MLP neurons of a small language model. Each row is named by its layer, matrix (gate and up: input weights; down: output weights) and neuron, and shows model dimensions 32-159. Each number is 500 + 25 x the weight over its row's rms, rounded and kept within 0 to 999. Numbers have three digits each. A neuron's up and down rows have the sign that makes its largest values positive.
Before each neuron's rows, "fires before" lists the tokens most often just after its 100 highest values on Wikipedia text that the model never trained on; "fires on" lists the tokens most often at its 100 highest values on Wikipedia text that the model never trained on.

fires before: "\n"
fires on: "==", " ==", "==="
L3.gate33:510524521500509492533528478503501512504504498540458522491514495499495442503465530504489492481497492466486458518538506470504493497525508537499498476515472541478543513475480482507497470506460521520470517528511427503482483515470501441526497505520512494484504483460454437536486492464487531517498465530487488531499509528497452460509478489482507507503541505514538537482539462500532528496493
L3.up33:476490494491502545490522476461490492506473465487462518524499515523489500543482511504494482501517513481496497560523478490502522488502481479495490500522475479528485506477535457455556467493523493485506531448479483498509519547522518510488473522448469493489507477519516467531537530485534464547501502517431585473502537514507525460509482459516437524499500515491458491494488470514485545525536
L3.down33:516509465478496528464497504492500520493492490517537554491465473505468533552519505518508488489547490459474524428505468495515469474461523506490546495512488468509464478518477488503449511493520514498484521516496527499448498516464458529489540545503520493480518509483515484512484510487505502529477521503518519514500489533476503537538461509493526465510477479499515536514464486489499507494494

fires before: "er", "od", "ough", "ver", "em"
fires on: "th", "go", "co", "am", "p"
L3.gate45:513474493471485506477468477525531453518514496499488471496495485481509534487494454474490494516514493547500517479491508497528540492566513532531522505522541505461500514431509508517535516538455498509470492481509490508538520501483459516514521493501508507512536456496472526475492521504505506529447490504458487505501496470490520501524458467490459512493500521486529510515502455512474478463464
L3.up45:531512460535509487496476472495525476526498457506483459489473482516471566468485471506485500476497502473516524502502484454479483494521511503531508479538447518456469478544482473448529540482487460511493483483501464495519531506505504514512513499523506499506568526500517511486509479493465462469508526484502493520523471505502510497526520502492491444494530499545542485496500501487496479455527
L3.down45:476568491534483482490532472499479428478491501483534538503484480461578480488516502468474466486489508485487484529494490503511484548485512495500492515519459507479478545505517523473496511514498508516504513486489438505511461503493526479519527468483495509498500485513487440519540532511467529516462486492500512479482504510517480521501433446522486497507492498544512516507493478458497498509510

fires before: "s", "es", "ib", "y", "tic", "it"
fires on: "s", "time", "is", "es", "as", "ver"
L3.gate406:492501471468528534482463528494484510470507487492482488545483511507472493523526512498519486507483511514466470477499487487453496536521519525501485517509489490467505475485571516514517512527502533499490505496496499510478520478492516523493439492506492512497537504536477525489489499508472515508452537471469491447519489491427492484512536507511494505487463526515511498496499487526495512531528
L3.up406:490502535495478498465502489484526473513494505564508446496516485486495505514557475494503554493476504496489478560461525468501506486492494472522517526503515543456500499470506544513520523484457531486464496521482484513515508473514540507506521530518534521498511443511542484506502461524452490495474490485485546505498532506513513513524562479500451466427492460505518490498472480505500500508560
L3.down406:559512463498528545482467516455501503503527520524505515519519519513497527474501461483513504504500500501523502518522476469558515548461497540469478459473417471529517505497523481501456467496500516516504517540493503486493498527473506535487475479495507515548499499520533480457466487508528466487498525476527492519509534546523511481516518516508538476501560520526507491462468526445498498509505

fires before: "\n", " The", " In", ".", " He"
fires on: ".", "\"", " |", "”"
L3.gate190:488490480504559483502530517478528521494496507480446453492465531539447480500518494494501463512487498481519407428518516465492514471435497478482477513512506543471514475527470476469516506475477548495475512508506479478478529474504486493486526501480493445479559487518504472523485484525512478505540512510500525450468507534511503448473474510477502448508485530491477500511489498497540474520470
L3.up190:523502473496518512524505539493462487499466457495494485503512518505488509490486491472510472491475461511508516471540517483498527534493485507475490455545486495444511514473540514453499520473502509503570517458548488491433500510508530520509516491523522476469508489470590468504517511477479496467459496537480476467541544504494503493509533491480458500511538509490530467496477519538518547501531
L3.down190:493527493474473523540525503523462463472510511505498501522500500517479486555502515479492560499540524473468500486520513469528462490478482483489486489531512481505521489454493504516489488509513506508540491495483481486509474460465490539517507500514455461442519535517521507509512506499458461476456489463494510466500476496550487483489482515491554451524481526499484483535462492480492534510529

fires before: " to", "ly", "o", " on", "es", "ci"
fires on: "ent", "udi", "ar", "es"
L3.gate78:497493531502466509479483463528499510514483506489480520477530518517515483445531492479515521527546528475512491523527556478508488504526535503537494455476537481489513515483475493528520496529517501521473473491475511479441465508508477490501512493503524527526506521483502477499462557477500505446504476477483483475540479538489523512525556468501479466492537480501537511519475472513543481484476
L3.up78:481546518461500480507481504493457473513517517517529529475534556516518452488493464476544470553510501435468473456479483482490478479509517513522485435487516451483531537495476488540518489557525513537476485513517510477492458491468495488507545471487548552487517468462475517476487485511526549511503471467445498496533486496506507500492494531550503493489529515504481503540547552487512496487516
L3.down78:487472511506499512532489478473504430510488526493499513507500454479491451505541510473542535521521582484504492480491541471513499471475454485503514496485505507482546494530471502478479518503525494544478472504477488527430482491521476518496536565540477525467507541510498495478507528499500485506509486496485488458531503518530470495467476466536505504501488474520477533524512533481494495498554

fires before: "y", " of", "ic", "s"
fires on: " part", "der"
L3.gate507:501548524493461510504498482545489534516529517511518497500506450513511522517465481511540500490469435545504473527495517543480480518556490514473546493513497520498487493461474496478518530462491508509498474502513469520506474506539505501509497539524491504499478458514512490512524501500490464512482520552490500476493488517500534536499498503498547480471475510507496538508525473534551517458477
L3.up507:533516472522500506487498534500512521502527506512539490517524441492506509492447498494536481497458475536487477523538494516420483540513511506475514491514510537503485469495489482507494507457519536485501484504478456497527480487506522487534556560525560512479445478510495504461476489504485474493481524492467469478494496526487506560482522487514528480476509522511499510538537441519506491453469
L3.down507:494504538440477523492495491492452437496534482550510513481504557521462481525476508494467523567489456487485517492517480490510514462514444486539480519507500531523505484503491474513470503504489503487486481483480527553518524506485475485471529513478505490484506533465510499474479507499533465447514502494522520468485525506505516451496506499466474486523458515490515511496474521490526473450507

fires before: "\n"
fires on: "==", " =="
L3.gate328:464513505533505504530530511500487475534530523538455504485473485488501510518472494474486503513474527480459493474533522487506543488476483453488461482502480521483508484517519447498524492499501564495513512482531502464476504476449527521440520457494529462515512523520504485505520511485508470514463484495477486440520547457485493450492467503474541473461518471465479503481449450527486530490525
L3.up328:481493495517508485526537476526470479512513533499456497505502477517490533489485538480478466533533571484479481500499496533484528535463496457516465494574471501484494516528471463501505527470528546517551528495557510462468512485468516492464503522510498502497523517494478504466572485498514487494504468508470479441480552458504481473473481480509529467496500511464508516512474491458474506520526
L3.down328:478523512512481446523526513464458465491453482524481501495474531559481499484498488500519513550505497488504519473498506474523466489478484467496514520519519464544510522517515487471475515504527556489515515517474494492489500479501497523493481529516528439449503533498520481522509474494558466521464479515478523463502523514540480484517523490496511509509483483485466497479475496500537507485510

fires before: "\n", "ot", "'", " ", " be"
fires on: "==", " ==", "n", "in", "ot", "ur"
L3.gate161:494512473505508470532497518491497510496511510492489456479509463522498458504436495525540499476500482515516500474487544504482501487446468509519498500490472522484509508477519520482525497526486525537483509470485475460507487482460475506457508531569529486526537453497469547540495519494502529493485531449493489458493521525480469502463500496468513499492519493488451473487497496464494556471493
L3.up161:498493486547484493503495498488484501447479509508518470518443479497505495508459519501488461478501530516481550523560532510518554465540491501464522480513507513505443471544544497508521476554509506510504560519524512476497513448481488527464511454488466488500509475469509498510499503466528482534511505492446530465493514497475488508490470471490495503500474494530491537507526533525461521520552
L3.down161:503543522459513472485455529478528515456470541517518507508492510477542474486487511454490541488485538500507480474509458526493510543503502481481503523528508484480483491476513521497480545504513510554476464524500453503546500449496538517544559470481485496498468532486518478524501484519495490532508476511514534498512497505474434525527520470445481490481500485498475475485505522465512489508538

fires before: "e", "es", "ain", "er", "op", " G"
fires on: "re", "ot", "pt", "act", " |"
L3.gate145:462507493483499510517514478516438526476489469486513507508520530531479518558501488505480514488453534465519494475475509498515512499495474544492503502488514510542498511513506539513504488536508481506562499516502515523511466496520482497515467536480484541513491528503462523491501525493483524483507550531546472525507473459521452508504483486509506497504511502530479504516529494494469504450526
L3.up145:465490507498536451471517444479514498536491499512483488490510580486447480501512521522493486509538517537504540479488491490491504538535494490503501514516498527530493504469517517513509550507516506506534536521498497522478520524514452501515501487526453521482477496488483439502477545523547515514489479509531512490486515485516481522490529549531464534504518516529487486493515501489566530533496
L3.down145:471524481486506473469520468501490527521539511541506509474507486526512512479506468503528518506556480453544494498532484544509460518512504560506536519492445535520474479470482466449497520474506545497496516528509511482480474498478500489528460483540511491532528502511480469507479492485480490492510500522518526523511508467462509463470463535512477472501493537517500502503501556482522545461539

fires before: "\n", " The", " He", " In"
fires on: ".", ":"
L3.gate168:522440476483512449492509530492515483484489488453489499486496505494475501470488474525503465452521476512497497512511523483518507561550475511511487520578548465484508504448465539507482494471506508519454498446497471533504482520516476524518505507486514482433488470509527533531510475531471511501455481531483534489523455508514510493500468512493482508532475520483549498474498527531498514497511
L3.up168:498466490488506506482464537558509502467493507497454513524509523457494472516516495546498514455536525481462474485511517416507498490493465510472502472505513534506539525481513494492497506482465451484505449496503486444490477521535505505460532509501493426468461478522455508499517507510443529498508493489471511484548491469517505524492500507493546480460445452467507504470480537465519508510495
L3.down168:532504455514523531498523496493486529515521496495486514505488477497526497569517511480518451526518488490510521463530496475500482485510519465490474424478488468491485498507510492490520486466514550512513468493469484470448503484502514504508467543491466499454464550516487442522530539465497518508487502550504522539501530539480471488513512524513491492493552504498481509467438559508508484512543